MLP neurons of a small language model. Each row is named by its layer, matrix (gate and up: input weights) and neuron, and shows model dimensions 64-159. Each number is 128 + 24 x the weight over its row's rms, rounded and kept within 0 to 255. Numbers have three digits each. A neuron's up and down rows have the sign that makes its largest values positive.
Before each neuron's rows, "fires on" lists the tokens most often at its 100 highest values on Wikipedia text that the model never trained on.

fires on: "ow", "ear", "ing", "ff", "er", "s"
L11.gate198:101135126113110148131150132109105140120114118103096121123146163199088119124154121105120080165135176149123117156134148177136124105114101113103103095145134117093146107139103125074142157151104123144151088079111109140151138136110164109082148130132113163128127124157135100129082164163159095123
L11.up198:149180127100117125122114082151151082128084122147177175092091128132112092147144153139120128132133158122077142117096139114104074156119131075141158134126153124176121178144155114157119090124136128091133115091146141131149147119132121133098121182139127146125157108164144118145133145150143081126

fires on: " ", "0", "ort"
L15.gate144:147107127142150090108175127117110134152142132108072102119113100136135120131130130182131147139170099144141166108174110109074145152167134159135121136080165108145129143128095133151141126114145086151147150111131149139103187146095116150140103122090094154146156154135101143133125154140091147139
L15.up144:178165136137155114119154122107111140166150122136135114144125115086128112081147171144114139141106137141124131129134137136125165118111125114083154132141109104108112091134132138124092118136155130156127121135149129140098109117175134062174124121126123106099149114147101151148177122133172137078

fires on: " Cl", " pr", "pr"
L2.gate362:137120139153122138137153106117099108158137139149071130136138165122110129093151135128120103119173107128167119159112129110087119145089145144132126133111127163082110132085171103123144093121193138130162073111135064160126141114105107094093130135113125135133111114084095132123152104132145128122
L2.up362:187111146133159126127124143121117096134132141116138149154144148124105111121128135139134118137128137134181110108127169115157118089047164116134111153165105122129121108097150079167140118128176150104163109127117102144091143121134117088105140107172129116137129129100111140112135106174141149153

fires on: " ", " b"
L16.gate40:140149169153086112106075136085097143152132137160142122103130127150157143089159132147090201140115157122103124139157121131098148152106114149133147109085163110142147108118133122140171126150171085077118167120129105136110092119116139126136104118132106147134149158128107078151127091115088120090
L16.up40:140130142165160084120082154116108132159169131125136116105149105117142102074118160171102150139110146183107136102152112139137097132098105135128114098091128094139154134132155149162142136115116130117105124142118160123096099146176082131108081163150126135108140132170082141113140115140104170099

fires on: " b", " not", " for", " st", " first", "="
L4.gate263:141121106127104109128088150112153118138130125093163135164116141154140138126114178184134171153131128093107143165141075106132152173152090091119128105126142081138134137115114131163154105098102151129085112102136135131134137138167108077135113123115131148170105169128136127144147122085083147137
L4.up263:147107162107147106087128135133125151169150155107138101105121101180160098113062142129123141115121114174126129144172138132120130149118099118135116128144129067132145130170128143154150144083089111170089126146133101137090122104146152102169121133110136179104140101096088129177151129118131130111

fires on: "ed", "hed", "ied", "ated"
L16.gate49:121117162117121128112107099165144153179123144067107125095106117140120149166142152124128123144143093145125097129140077165109117089125112124130137126137094136135112137136132161113135098118131134158150111108177142157114108143144132107104153114132123126138154079183122157140125099154145147129
L16.up49:128161162128133075080128088109150153123154132116140099158121112154157126107110167105128200137157127098115163111176126115122102133098124138125119139111136124185145100125141151105159087162115141133161108079151109171134137150125159133100135118142092112164110123121090133129147148124115107126

fires on: " sc", " res", " Sc", "es", " inc", "c"
L23.gate382:159127159141103163085157134128166105118099127129062098119127143151112192096134108133136118160140144137136097139135124131108090106129088105123125175071072134109120132155129139146123099118102096138144119149090128088108103138118103123141093135166126111081149111109147134131098106125105122142
L23.up382:173190142131121160151136134132158100159117106116117136116081096136131151100102123093127115147159098109083147150108108169128132120117137123165098124131110139124150153156157111100174169136135156091106148155099113135116136088100141165098129131109118127126117162112104087117147130144143128151

fires on: "ed", "ated", "ing", "s", "an", "e"
L15.gate336:144126148128149132111087138141148100120144171130109133117113126175121150106127115138133155149090150106125111094122110160114169092154107150112116131153109105111138152104132133134101147130115085145170111121155124120096091146118102123096135149118103131146110107132077144155134129154167106128
L15.up336:070127163125120112136139089076124135096132149099092107146092124130143150089126146136154123092152143147087136140112080140127160131133162152129109175131136134135130122106129124112153119139102063131131141152122155112095105139123157123111132082186158112149135102083097127113112122140119137106

fires on: " res", "es", " s", " S", "s"
L21.gate318:174149157131102125111127145134115088138115122096048123125085146099126147119100103127166106151134140112101076119165091163123111124116126107117154118100133133106127124128114081168112126100148115136155144171132121144127115163139138101123095159173159089128119191136127149138126139115157143118
L21.up318:168121151095144120148142154103159115094117113146079151116108128142100126085137124111102130172137135131123109125142122151123117087132137104141174093113096158087110110173117100119108090115159105160156136137174166118077129106115116149146075133122177114103120159114114123142128144146140124112

fires on: " w", "ect", " l", "ce", "cess", "al"
L20.gate181:106134099141122082038132126094117152095124093129171178141152094107097112122086121187114117124111111158094099113120124114124099133155125126139087159162152161143127132133137159133161132147145112119152127121115133142125106171136116179185135110137135105142092142119173139154160133169120129144
L20.up181:130170073086136100111131094168134120139100108136155140113101085136143129138125126097099098155149141150117110170127135136099127160125186155106144127098216137104138161117095108097158144097159115074135137125101128149118116124142111162115142102138140138161095118112116111143140145115149109137

fires on: " sy", "y", " again", "ely", " sub", "h"
L23.gate58:089100113130111147141117122159151127165125142141104127098157125116145135145132146147080106150149161137124127110168127117142064086147138126120113108149149137122089176091134096114192075103118123129141181110186158090116151092121124148138160075061128121141119121127102115108116113116079132150
L23.up58:145141134159124146154102084153157131142125137099132123147135098125121122093112095139094111132097117113124103131104124118148131120113107148108158151152167134124133170115138133168142083120153108134158169189156133081123134116100114142094130161128126126148124112130091150125140097143118129167

fires on: " res", "es"
L11.gate304:103127142098127156105103154116122113142120119104076120127106141128105160116126109118107146137172150118092123121148147167153109090120121126140173179102129116125149166146174108108131130139122098092138100116138117142126121112120141096165120150147112117127134180104151125125138172124159146105
L11.up304:094169158102117171132120128099123112174137108090122092124129122141134110095112096123143145138174126101119133142093145151133116081101131117193160169135109119134135154158167100125119148126141105140124126079148146090095087126096118148113074152147111133162145175060117140110153077134126113154

fires on: " pr", "ab", "pr"
L2.gate164:121130153152120125136130105129086104170158117107129131131106110127127113079152179132089134135134116121131091140121136119132107152137163114123138129167119161149159107108129091151117104150138140117170126120144109090092193122135111165135146137163089109179151164134182131128116072149086132109
L2.up164:125142185157117101135123138116118111124113104105142168121149141125066121124159097145101098095115134095159108108138117069133133132133192113109135104146112080112134132125179140117136153156143165122149109152092101113081166080139112118140116131128125091161075141108201116126108094177097102125

fires on: " that", ",", "ent", "ternational", " this", " who"
L18.gate173:143133135108090117148096141104075148139110143132137171127144139156152096151136077089146201116111104098158164094137127124107125145099147138127120150107104137171094150141087106119169123101165125122137122069084139121097119099113141167110150124119123127105141170139138106121112149163127111135
L18.up173:147143125097161168092076119135076044151115140113132084138168112106150128126114105123124164114136121163135097153096157136123102116126140115098139123107089138149103067140127110135145154140117141082133152142103131146115146104126100162103142167104156129140116169131145170098129126113161128157

fires on: "ug", "ist", "ied", "ate", " name"
L7.gate325:194104131109132113129142131109101098123176169131110162104081085145108116122105177103112125148132143138125115109112104144133124101103125142121180144179171122163182139105137125086173122139130127112137143137103130144111099151107167075160128126121097145121117146094143140139160140128160120124
L7.up325:136135094113121116117152107091136095126182144106080180154102114124116109150113163102131112127121164108116117102094105137109124118116153124099135156134153105167205112104131142090178119127132151141124152157107115130069133132108145150149128181111119147137093144115124159130146151137119079137

fires on: " ex", "x"
L11.gate185:149129121092125136113129195128105150128129137105120130089108138127155181145095163183098115106097121144131124118134127099142109140113097082150151111120113132161111078166120151133118112123123066086147092145105115100098126093151090167135125125158155110146142115088161125124070105120083133118
L11.up185:106142161109147136158116154150107106132108135203102113126106165098132124135115111137136137174127138127130078153110119132110093150123148094169092119129138114131145103107141144197132149187160073106116102131175149124084136101122098132160108157137130114096145116171127124076111134102166125138

fires on: " d"
L2.gate33:160143108112154112180159133104115129144133153172135136128119165136145129134134128136155120112170133101126123153113122125115130136149135156117103181127092105108162076098133075149142102151117168139137161141156140135140183169120143114075141135166126097125105151128107104091122095080149113150
L2.up33:108106121112118117157126115160104094159137141134126094163151144126150152167123140110146080129132124126131039172087134114128153083130163145118091180143127121114099121101114085168096131133084128145152183138125159113151131170131095131125160142132127116093097099163120108090126138105121105161

fires on: " is", " was"
L4.gate292:135187161138090117127143148100123143112125155122158133112159127159077112143050102114102120140125110144147160161085105159135117145141128124121096114117103150154138123151145132095163129177136140140140164143117161152109145087101136137122116136110114129168194136132122122121135108151142098136
L4.up292:161149117113066087102159123102121156117142150149116111144142107126091115160096100085163121162114105159131175141113148127135081106113102099090128100114100141127115128106133134124121147154156141148116160127135122126135182117125157133105101119132122134105206144149119104152133095114137124158

fires on: " c", "ed", " m", " gen", " w", " s"
L19.gate113:083185101150096121114136103114110150122110137151104125125102192109109112087141101126104146110169110123123176146165125121171074116130142144100117123156129150120152092114096143142119163123120140131129083120144138121182114138173095125123094097132112175162136099136166144125131154138093124146
L19.up113:132119144079126124097108092152129091102132088159114119148117133044107130121165148143166146144120089114112141109106116175125160113120097106105113125108181113119139144125122114123132141116128161139113131083112127175171104143143116119157104092151143141173101135122117145098139071136159112157

fires on: " is", "ternational"
L6.gate133:134110114114144111100161141100113117149136129124140088125152097135152150138105102106149135098127125135162192136127127126164136143129115128106092141109103138121132126110106160120123105120098125113148143081133134086074116157132173113128134129130139175110120118155156070129088146192137114178
L6.up133:173170130150118158138159105161104157163135116112120076168153118123117108128117122130111141127122117133133170141128155127120127130134139092078100133096121174146174112088085107110121140146128144110145151108168144104120139125115149162122131106125136136110143148177144131149171131151110138171

fires on: "iv", "av", "un", "ig", "ur", "ut"
L22.gate23:120088120144095189164132127165120099143118142127138146126134120095139122170144146129113084133118159123126128135121107122114138131113099120166147094140119130173141146124123145125093139150150120099132114113131113133105132136122105118176145113158135152144124119137140155124159148105098130157
L22.up23:123134159111141164142134135108118105147107130114119115152148163135149127159087111114133110132142146139115121140139125047111142110127146119154104142120081151131140164120148145150119172192131119147139161173140124117125085093113112144165130120123164183139116128146149135155174141074133146158

fires on: "s", "ts", "ation", "port", "ies", "es"
L21.gate204:135140149159170118143170136083118173113106068081091134120103106120166128152116120137145155150134130081120105100119081131134169142136144165115162125130150136110128120121130109115137126146147073120131127125097126140110108059119171128138151114128173129141161179160128114116122106159115137095
L21.up204:122145129156141119125148144142154131133113132145123134115077113131074122140164125118127149146094124114138120083108071125094123110073182086116154068163122146082143152135127086112150120083116130156126118126139107155124094123132111152147127142138132129109106174136127122145103082092155166140

fires on: "ist", "ists", "ies", "l", "s", "om"
L10.gate322:136159146114151146111115110119145108131137123120148132175135107112171112124095097094130114112109140131119124115119149114076142112073100106095165103134109134122152098084170134098136060086145122087147098163089119163157092147143157097125158151116133149122147139149102132095161126152121096163
L10.up322:157111103105130155101083113172129086121136092122081106111087125150137113123104113103136097125119163147113151107109133108117140117120115111121106131109113103139115115142139105127125102153126127126121147112110076172132182098137131129091124189141161147127115152152101117104152111132121133114

fires on: " des", "us", "a", "ia", "ina", "ica"
L7.gate373:101125117143121117170101116134138091158112117098111135142151150165172127112145117140171136133135149168145094138130108167114110097065118119115112134137153152078147130143091162143106116149126102131168116123128144157123122133176168082110147142141151106165096111143088141165151115102115128106
L7.up373:119131105176130138154126147187134085110102113120149131136142141133084139153150117158108167173166164131134116105126121104114134063105128131108119134140124147132145129067112149156102168140160144095135157081138120140126123142151125068120134132156147147125156118136100179124162084136133143104

fires on: "ore", " more", " On", "n", "ten", " kn"
L7.gate69:133135113090127124159101181134190091160109128135121131088154095136134138120129166121140164171126101165175151144133119138202138110107161111133091140139139120098144141138150132129119117148142122125096115171113114161147112162104182113081126079152137147116127142138125163114118083109112139109
L7.up69:144068145118116125134146149144143089153141122099124132111156144114112109114142130098132101173163121100157097115133112108147042134113163100125119112186127129107113117159120119154148116128131085140150124135162121157152133130120162150141153080129124140080148092117115095087117079174155161144

fires on: " ex", "x", "ound", "\n", "ex", "ix"
L12.gate328:106119137121168121156100117132111158156133142169129147119133099099142109100101163154103121096073190114133129144119106102131103133093124088145127110105130126105121089091118141106173118145149095089121080124148124111112133138114104155168081156150143118146143121158142136096144112132046133103
L12.up328:161097128108126083160113136097093154157125137148140132088126113128152159131139126154108150113159110108124135099092182167074121134100117125174127128122110124086124148111154125118166154144135124144132149160169215133121151136166089100135121112100140074114138133138114179105119167105143132115

fires on: "v", " prov", "iv", "iss"
L10.gate228:138126134141110125119073132178115068102101166150075113175171084127115115131156121157100090112101141136134088141110084158117100097149132158092080091150110143134143137157173129131158091121133140109127152089114137119125126121097131144175095132106121150126153115112113092106156148127074133133
L10.up228:093149089117095133105088159161147111170103130140135122153139127130143146136148174122165119114169157124124102183097096156128139108106155108118092107149118146148135191105131126101147113158159134112122115132098132139112154145142129140152087181112100172142104132098117096081156171115116113161

fires on: " d"
L2.gate10:137130123110149103106119127155099121140163139153146081125147150105134103132109131150158137123161149122164112152070123141129188134138104120111125204093112107111171101090118154130120097131113119126135120124119170124135134176116131128122155135122124111132118126143135141109168120105140153138
L2.up10:168140107116134093149129120158118143169148144166156105131126162128138124125156127137157134113165143130141138182104102159126172145141124126142101202086102106092160105093093141125146085118137103150138113128113146117134157145121112119111179139119124120129147129161142130124120133110153139131

fires on: "ina", "ia", "a"
L4.gate48:107106106124180121151110161150141060146146097128126118149114164152115173170101083116094124159104158169127068141140105154147119120111119139128117116114114122135149115111130135145083139087126131104166126108142115117137137110162135121151128129109142078168119127111129101098155123148143147133
L4.up48:136077124111170124176112124153170072177114111152126139147139146157100155191131110137128146124128180153136123156096131147133112099099127150136134133125126148135104102159149119130124115130140141132158142066110101122150118132145115124111144130141146120124111107140113143116165120149124107123

fires on: "m", "i", "t", "k", "g", "s"
L11.gate180:116174144156117110123149123171111098134105151138125125111144141095089133184122127150121130124113156127148135130100139105165091163116093117108127117117168082172143143124136122164147099141114141120098111127104160126113135119143111106156155143140120100150088131141098109089108129087112171082
L11.up180:100138106145158128149144098193129154125105100107129097115105127119169142165124136102068134108118134148125172157141105123140157134143163103136074096125095104131148126126128104103126109140108161143126110165096145171121128115136165130150127141164137139105052099155122118133107159152093115119

fires on: "ot", "g", "ag", "it", "o"
L21.gate5:107143150141127148111131092102165112070195118130139080106151145132123091136158116141132118097149139190138100116150100128172114110119145138097168110119071103104154154176091129159121111108094131084147134127140133087156152090129118117117133142136138115130150122137116147128139144137120106139
L21.up5:129116120158105172061108151119158085084122109091131127093132154160124092119139133083103109121118138171154103172107083170117169082149141096117125124118130138133105101136166125086112151098088160101110103121127130104113120104105141155090139170148164164152084123186149160185170141121133082145

fires on: "y", " sy", "ic", "ap", "ag", "ac"
L21.gate363:183135141113119145129155176117160175198134106172097116096130145112122150138173120186111092072106130104149117135109171157153129129097128106089125114153119138125131168124149135142145132162147153126149173128153132136155141094102111125122132122089071119122092146156110123111093129118112143134
L21.up363:140155120151134169141127145115129123126150091156120104099135152101157128124134104133079174149125115144154112177118118150100100135167090143124119164130123131123125118135120123100142096117094144129127180147146144116122148147073165201129153156105130120101076116139123139117142122139126115134

fires on: " Pr", " reg", " pr", " German", " Reg"
L6.gate37:154108181176097131144083141130079132153168117145134111106076089194127117141128144122115107103133152115110099141138121131085106124163137156110121118154123142111180103119173114106146131152140148150131115124146104138131135116113136092132103117174097153130112152119134153116127110127113094116
L6.up37:125164152165143154175131099144133119127112113104099162144133115161161155120121094117126144123112143121114152161140126136169158144141168136085114115075145120140104146179134155137103123201151153079134126118102140138090138144147097113133096137103112105165108169139141142157084142125160105141

fires on: "c", "ap", "ic", "om"
L15.gate182:148138147153142145109097153073151157131176093112127156131122117139142131113137121133156174090118117084110130137113116114127121107136111110132122089112149169149128157117128143155118123118128115129103082137108128091125152109091112082161131176121094156095143125166116120060098139148101094114
L15.up182:138102161108109162152114127126112145127140113117141111130104093124086134136133157150067139146103150166132118116122141121115113115138098132158109144138181115146140138133108085130137110147069134141141152142167166096101153168129167133151135156115130156114096144139149135084127122107139182129

fires on: "il", "ug", "id", "ul", "ult", "ill"
L18.gate11:114161120133164160119113115138123134126098130097104134148163175119162113144155126146154111175129121119174132120149106131105106130125133181108136113096148127074132122116158165163154129129112119102129133108143161170127119100115163077158129117101136156114102143175145102164122114169152174108
L18.up11:154135099074148134167138151086136141096113166098150136157140130169144138148097162135127111129107112121145145088077122111154104118104129145210110112092106109106138132104121126099093118138121165142127165178139142133177121097122120128144135126068108138098097124128122128098120114098145107066

fires on: " c", " s", " gen", "ib", " is"
L23.gate78:131162118144112102126101122130127118098145108151152179131111126060112150130093104144082133133084137123188175154135130109189118133114146119157107116143099121153136117160087123151153105144115140081081125154125162105114110147113131124068116117123096142151117147163084116138123135142153149103
L23.up78:108150125128161101108087125103101135150088141144134203139134108119104125126121175128141157107117115128113134103081138149119154117166106118108126148142151137118150127124081085124150112132141095139150135122102121110159102134208120107139132137173159141159109145139128101123120100160135061107

fires on: " was", "le", " were", "ce", "l", "ers"
L22.gate307:096140129119121135118129085136131107131129139098124139114105141153103117138072098097163096072106151097083121146127144149150131105111109143085179103152134129175125125174133135122168154129140133106114125183140089130109109164141132150149125130102135119166105135106108144132086140153139138104
L22.up307:124133126136121151166159123131150122122166123139127122115107123107130136103114130127125141104144133147166130133125123147151101145118123099151104151031125044087131159148107138153114144102141139086110138122128115114086102077139157129118161149162150102142137124118112164101136115139101135103

fires on: "m", "S", "er", "i", "om", "il"
L16.gate184:131123158132141110083178142148122099113100110136141143098100161178122136157151126163117136108125146115174164158173118139126097093157143100136066153125156119141170146111131133127147127094127144153095124117068131148133116077140101142204134136118123142159102088118145133127111101104162145105
L16.up184:168129113134136075148160171145124117121109137127115128069118103130132144134110181135131114128091145119149106116155174168162168114112127150111113114069094120120132136125126112106108073125115148107118076124124098154150117087142118136108119140152144149111110113117141124121119147118099144141

fires on: "ond", " off", " part"
L2.gate328:165123162142067124140117078151128094132103105116095122101133148126091127138118131173160135140184128173142142138112126106080156135081129139126122111148127102131119149126083115152111145157154157133115134134136166129119152179116134119122141144139147084179095135150087135100084135107136106134
L2.up328:152138153107122111115133097164136118116138105122136127100140153138111116153136173113145115138150146166125137124153091115078140113112163144128155135149129116131147141113095118117124155107182133124116148157143148108130145151128165113098113128107118079179135148114109150086067137124148116119

fires on: " Pr", " pr", "pr", " qu", " new"
L4.gate174:109113120139119113109090119083109114120152143112123121091141088122141101123106139140129139130091156089153134154123101123113149129144133122134107092120129112111096121135121117114099123166160146140097116092097075090083171116136148166116135142138122095123138120165155098102114141132122137107
L4.up174:090157140126122128130125122154126119117148104141103153143118119120151129146129137097104148078105129119115129119143113119099133114129179114131121160134139128158151135122146162169094094134069161159135102130202116061080140140112151124127132107120094124115101107134155129138110084139071114134

fires on: " g", "v", " d", " G", " prov", " l"
L22.gate320:106175122143129135103123161152110122109141140137108139189127087113121113093153144134128158103122129155124109125130107139140132147132111129105122128143108171122171166120146141140164099176085123091129115097149148113138127133104165191118128089167094100079123162136117137160085117142112158158
L22.up320:110116156157134102142116122175101120142158124173118141146100106135147138172137165110133085101163151144116118135140119050123122132149133117133139180161130186150151106118131070093183115161169128115142127106113157111127154144144139132116120174152076105121114128115101127126128114146165124124

fires on: " of", ".", "e", "ort", "en", "@"
L16.gate197:121126093118116101136126138164114149131117145090155168150072115120127067112157128097164104149160138126150121115147116141107083127184113151122134134124168138155129115137099151133119159154127138163138134105082136116156141153155086119142129161147179167127160166067105113140093148137094140152
L16.up197:148111144079084143163127121132118164117156134124148103141118154075135162110137147133126100127132116111140117149138114165140129126130164143109170121144140190143099156134112089136117126113131124175156097160141112112121139132108130101164173099163105135133162093150096117119150140097084086129

fires on: "ey", "own"
L2.gate41:134136150126137128160126134142131099105195147127135123160108103164146102143148127133152118163137169136096137134090102107103128102115110116118154133099107142101122130066138119157175152081118133141129127137112179120141090122115125171101139134129135159106145107116131133112116111126121154142
L2.up41:135175130136138145115143130148075106134172098194169098148136151135125153132172149169123112145102095131126138152122135099153128106141155134128141109101124131099087121111109088110108143151114137130109142092140128075135119167121107117127146142112148148158159134130102201094126106110126115139

fires on: "es", "s", "ts", "ets", "ings"
L22.gate134:104154161152181109126142126133111133117110143163122103120095152110136167123144124153141129129138124096104128159089106115109131148138158130104123085134112130098138127145127103141157125074132103116151120131111144164079147125133126142119156189142126128153092148113096113107108110137122092121
L22.up134:149110131156108114194133135139107085139144120126120095161133153158141115121169098126111177122136122095131098132190126189128113121136126084115171092108108159131079102132128092167087166081115151138103119106139099132099151133125096163159092157118166113136110118152122108128114151100135068140

fires on: " is", " has", " as", " where", "-", "\n"
L2.gate348:115114197189088129124053103121135097153167144133137150149103102159087146152156162172138127124110140123141154159122129165136130135132112136153149132074135125130157162163108171154102127098104107132144130123124184135118159147126099166153152114121168121118120131138155157153127097113125128131
L2.up348:121128169157089128084147111161100145136165118139143140110116105142126113114098090125160122131092134141159174139129129133093132117186100093136135117098147122110114122143122179182137130117096128109125113150101146097138133155125123167125118118164145137146146141100122150160100112141081124117

fires on: " inter", "om", "er", "-"
L15.gate52:111114143118117109123113105119112108152135148104141143144154147149112170128135117187147116081113181122152137084125091170140151156157085123151094128115150080108145130093120124150096104129144119107094132083123099103112100088107130110168169074134108119143121157123124126143124142081117092168
L15.up52:114172131102154114156153110154135093100089116136150122131136117091126144112127159137119145130107157156161130146092125114138141121120116141121165124084148141120070144120123146134112099131155171088134129113180120136161130170119138119064109152132108150120128119089142091105123156097129149110

fires on: " g", "oll", "a", " f"
L4.gate382:130127105123155131162121142166184033110093136150128134126114172120100149131099175138118129128157162134130117147161144101113106099101141108152118114129124156115147160143083115145097143154101115096150135121111127139110128144171116122127096161154123140166115148114125144090107148147116167138
L4.up382:146167107138140150135091110113141082115117118110116077135129124134098150122118144129107113157123163105133147108122164136147122109100164168143109106114140142119123127158146128112135104156135155081145139119136133088110108098153143111118158175136135138124147172085118128122167117177109136110

fires on: " d"
L19.gate35:154159142099149068156102145122171150099142170118202134145179134108146125166118124159131123131106130120169133118132143112151156146151128155103147090123177107129143122092158141148150129125161147127104167123119136113156089189157114147144159143132120115110126108117132130123089111140146146147
L19.up35:160134127133105116131129125123156152102110141177113127166107179123110087127134155126136158113152162122139063173122112144086147089156151176112131182101128130128116072149117154128140126121133077121195130146166119131142154132117141105101121113152108103125133154116111134082120142152131104142

fires on: "n", "te", "in", "ro", "en"
L19.gate248:100133130144141138100118132145123141123192132127137176183128122133158177143161204149110115109109105155084149088131152099154109113145152136126116119132126127061183157157093170170154118081135110116140124162097136155115125133114134135154115176117101140118115097124144116139112168115122106191
L19.up248:130129161103167150124104111119140129108146126133110138130133105120145107073126184159128152115117129117126098122146117137105202116083139118132132117102139116143101103108164173137108122134131158119120104138155128134146149091125120129127085158142130159141145142105127110135155133176145129152

fires on: "le", "ur", "er", "ear", "al"
L14.gate87:128092135103099105129135139184107118159127132145118145102155151140102167171083150114094138148126138105135150128103125115125167101134108106132124111155122121090138078135126152073140166146109122135170116122072125138154153106162166131121112187151134137137120125105166114125122158122153148078
L14.up87:153157173109128140135137116187126166147132115138094079117126159133120121125126137142137129127164132143148116107131145154129139100093129111079141122130134137133133136162144125182136130132167082106162077152100078151138141115137173133119119133126132145099156141135179178195138174112155134120

fires on: "id", "g", " of"
L12.gate349:120133131124162087109157148100139126105141088108138146092121141129139131087151165103137143132167128069116120128139112109103114176125086186117126131159145127126131120120131135110141164164149099110140124121115136141134112114141071083136106147158143178144134168101123122082103140140099163108
L12.up349:151159104134149102097147111126141098155130124126140134149085158090142113112141189144159108145126133156151133101169109122152106124146102146123147077143104116113109137139111145094090171157119108126136104159129105081106101108115098153128151134137111115127109141164143123104066110135084096098

fires on: "z", "le", "s", "r", "l", "nd"
L8.gate53:069111137109139131146093096139093111158124138134084115161158155116109168126129118139142129093157167120140102163141156151113116153145113131092164119125130105121097127144118121092113147121125119098135156114095123132173139131131118089117144114159120126145120119071093114132130177118155198169
L8.up53:097078126116138121144075116118067101142134111158101109153135180146128144120150094128150175140139136088148117124157107163138114166143106174099144143117149104097144150131123121105148110152150135144111143090132162143117152149144153120111143111130100086113077128122091160145136104105158149122

fires on: "ond", "iet", " On", " part"
L2.gate308:165122154119153103133131127135123121128135111144127118123155179121116118132113111106125184150175058095104118103102117089119146115147142145146100090140136086116126092119101140124147143134137149145122105115118151162150118129129153157126154131137110117190110120138116131123086124121170142163
L2.up308:145109137134092088160085109178076106139147097110115124132167112148080144113127127112124123143117112161140115098113149121099108091134105149147135084148160133131102104128125126125113117138144074159113120166127152120121112163128178130132166082115140131155122132134138157138112147120103104142

fires on: " was", " is", "-", " are"
L4.gate224:126150180150121138142091123138114113115129147114108137150157091137093137131126146125120119139120150112127128133120073160111129164128152116154161108142094161143149131162116151139132075106085102127135104134135156102076104133124093137164119110179167142143157095134135107110137128162128108131
L4.up224:084110163173159117128105138150104136106110149096136124174137085129111089158146118130132090144144141110139168151141165138171120154160127150128148131138114120115142141140135125095134114142111102109156169139133155127129129118170125112175177112153133116120117113140134124155149102218087126091

fires on: " was", " were"
L7.gate215:149136124127127148163132113140127113119130140136101159108172108175181136152132130169138137114149133132139130172109151128158128138114082098106104079107129102170141105135110119121186101128178131144090071153126124139081135163157152148128145114103098128134118147078119127156121120139152090121
L7.up215:096137137176110127177104106132064135137171153104098118142094177171158167145118070148114169159178109119126142160109094133123154116138093100114130125103117100110138141099151148158134112116144129132108133093123154143084174110125124092154131105140153126131130125090145172136125114109093118140

fires on: "iv", "i", "ip", "in", "il", "it"
L18.gate233:120112121138159100143090123140129083141069129121129131118091185108136124114134126192123129117118100137120075195137091117145116130156145116125119134111138117192145116121120133142109172145151164121164141128137120135117144136108136127123106125127143143186126075144137099155099147110167110155
L18.up233:100144126130159131130143163140179139141153156106145115102129105115133130137066175146111131114109158132099114140156168146115129082143116047110095126139130141112109138100116137091108093118137097106140134132131126126120083062114104173175106155136169142094180136132103079146140133156116172134

fires on: "l", "h"
L12.gate7:124106153135095141134114114127115120132131124133117152179116147156138098131125117154152110105134128112128136168129134127114120125112080153096144108110111142149127139142155102104116080142121096126132129088085117112162100095139157114119149160132131080103129139132095143128106105096130137113
L12.up7:133115093126142160083099102131084082105134137142116127187114137141108115105144106124093119108152159144181193158135148076122111165135145173101102151104102078119126171104145111136159122126159123141142111126103120117143146136143119120150109152110138144124087116116085179089148112112141111121